Part of a small language model's weights.
Size: 12 layers, width 192, 2 heads of 96, vocabulary 1075, 5.75M parameters.
Architecture: RMSNorm before each block, capped logits.
Training: a variant of Muon for these matrices, 184M tokens, 11231 steps.
MLP neurons of a small language model. Each row is named by its layer, matrix (up: input weights) and neuron, and shows model dimensions 64-191. Each number is 500 + 50 x the weight over its row's rms, rounded and kept within 0 to 999. Numbers have three digits each.
After each neuron's rows, "fires in" lists the words (lower case) most often at its 100 highest values on Wikipedia text that the model never trained on; "fires on" lists the tokens most often at its 100 highest values on Wikipedia text that the model never trained on.

L4.up602:544524503449578409481410567463433578449487471449491488519440505428393525466468488539460450509538463490538469609497511437398459572536505443560474528560518510524571533597510468484461583442501468590486449409537463502419516537458558480495548567508512420589422553494521505463463587490524536508474555375517511450431472494520612454541521407497433562436470530459592500441424459503485483534541
fires in: "in", "released", "release"
fires on: " in", "le", "ate"

L2.up247:496593511539478555567438566469524506520520548441592510519471492545434473527465503492585456484519479492533536483510549420490562555488487439481533428527449521523463524532505537433495645441515531507468457503514569486510465508572505571598542460568435482416490466409510519553510482508534591511579493443467516612436414571514509494438454542485506462529417539493547542451416486353498553515458
fires in: "his", "with", "well", "this", "after"
fires on: "is", "ell", "ith", " with"

L9.up5:468475564557479647505549631500538516526487493537367504524573572417570562485491447526424544419530465469541546526580498482519598413495504492562448501556521373509523596444503516405460488438460567451489463496608429520492536507390508577513424468524450621433547563361506478459465442416527546493432542452532507536540534431461526503522529468514495472499525535554529490470521529471485521512462
fires in: "as"
fires on: " as"

L2.up74:373558537543495458553493571536604514476435491476532509412571523392555483607489431465480465583525490484472530522428669502515517510478555461440531532526487446512394463464616504445523455419537511505537418526550510498552500619409532532487535522560578516506414464453522536482509503547564494456485454555518497445496455520487509534545602535419547426517596521427458566512424501568557561484499
fires in: "other", "various", "others", "large", "across"
fires on: " other", "ious", "ic", "le", "ge", "ro"

L2.up293:571441559531526512543503469465473484439518487526475536496426440545619480509571401482533461406540380479454494504479562486432537491524545415493412442466536503521582522582447465516524500482525538510439457451511524469450416443492454533489436491473603438462460553551533536470516384484517504385368460519406534551477496402479532523548567511551494575527410510454477529524435482591497449518445
fires in: "against", "like", "private", "include", "seen", "defeated"
fires on: "e", "st", "ate", "ing", "ed"

L2.up237:534497506543553507486484527553471464524505495476509455525480473505432485553510543497547444482546538584509488534514538464522451532532365645596469520525437483403466524428481543461425538444517539538524466538414480559541563535551490578522490477495491502504431428502496470479532455543531488558472536493488455492528415478493450555522469428511501507455482614503503399436550440454551458467443
fires in: "company", "european", "every", "early"
fires on: "an", "any", "ver", "as", "r", "arly"

L2.up514:474484434547632555451491649557480421507526446437432508441542553437528505461565484523541492516458466473492519499426493567449546531505468564424492509625449541467468444476515543437404481487533505383466514571558559505510431559492557489489478474523532535437523509489526590539528431380612455435466482489454603548522482472393555500481479551544495515544481447409537523462573433492434534517431
fires in: "until", "reach", "killed", "close", "dispute", "revolution"
fires on: "ut", "il", "ill", "ach", "lect", "ose"

L6.up744:547508555441479452529455552501441482643468456568494504483561558467420534547520534544547472464572523476539546505491482448520492476456592445473476530524414509401534508484455537535505495542526508541477528589489489560490545427567514489583478593517492470556523479517565502489454542540530579568481529522498409573481389522523427534454467516420638547516453579535506531489578573420417496503530
fires in: "or", "original", "organization", "originally"
fires on: " or", " Or"

L6.up388:426420506516607515543414504447504480423448434486499547446466534504511460526515582468474542396544466588554470491458449560506491557487557503516481457489499551518388431552499594469577489542562485422497468398422565499539521533387519411468536536427492440521542464481483520520575456547509525449537498571590515424527470517470534580512441604489435516538492537425487554457539561450527566447493
fires in: "with", "included", "including", "are", "include", "of"
fires on: " with", "ed", "ith", " are", "ing"

L6.up680:585598482434458462544453557501430537446571490476455520456519582537410509554490572466535434539504529479514459537462491585470556540563563523506414402535481545467452462445480475516493528550596443494555482518595522536515527483519459535532506528474494483586590380537435436458477471468498578505419544487528464587566470522418510439507521554395533513565445564510465450426487452503536533462439
fires in: "and", "their", "or", "intelligence", "olympic", "atlantic"
fires on: " and", "ic", " or", " their", "ell"

L2.up156:514428451482514458578596526414585408496518477436501548485407383441524433522542513457473540482499549605484454431615474596537515519508456440484531538506499504483363470517479562481585546458497447473456483497570484489460466564451460567568420557517447512526435567540528567399524487507478454444472501480468609592555464433464463436436443545536469573516476479496563467522456570553486598361512
fires in: "as", "civil", "philip", "silver", "similar", "labour"
fires on: "il", " as", "our"

L6.up440:586554489502464524560497457497466554522453586493500594507543553474408492456466460441423567526448474485510481484513517548553497400549416493460403418507537495465494473497463418581478518506471495519523500468548401491464482504484581417399629492496400451430380466483491474471468599487603435413540523481561530415477395529448504548462537530533529563518506435460459557532413555558493519521393
fires in: "in", "university", "help", "awarded", "involved", "school"
fires on: " in", "and", " University", "l", "ward", "chool"

L2.up89:496483511510413559442501589569512543560553454492476508589506487456527488467563498483431470522426476485640520527559538372550535453453546414483432425505509446554605437388512505568395519576604504455457451459460451514436563479396464473500511521524497459514514506562427449513404431468508480522429540506455544470544550534540508522526515524457535458446491441512497538509551503469430553449491
fires in: "to", "can", "not", "took", "would", "shall"
fires on: " to", " can", " not", "ct", " would", "all"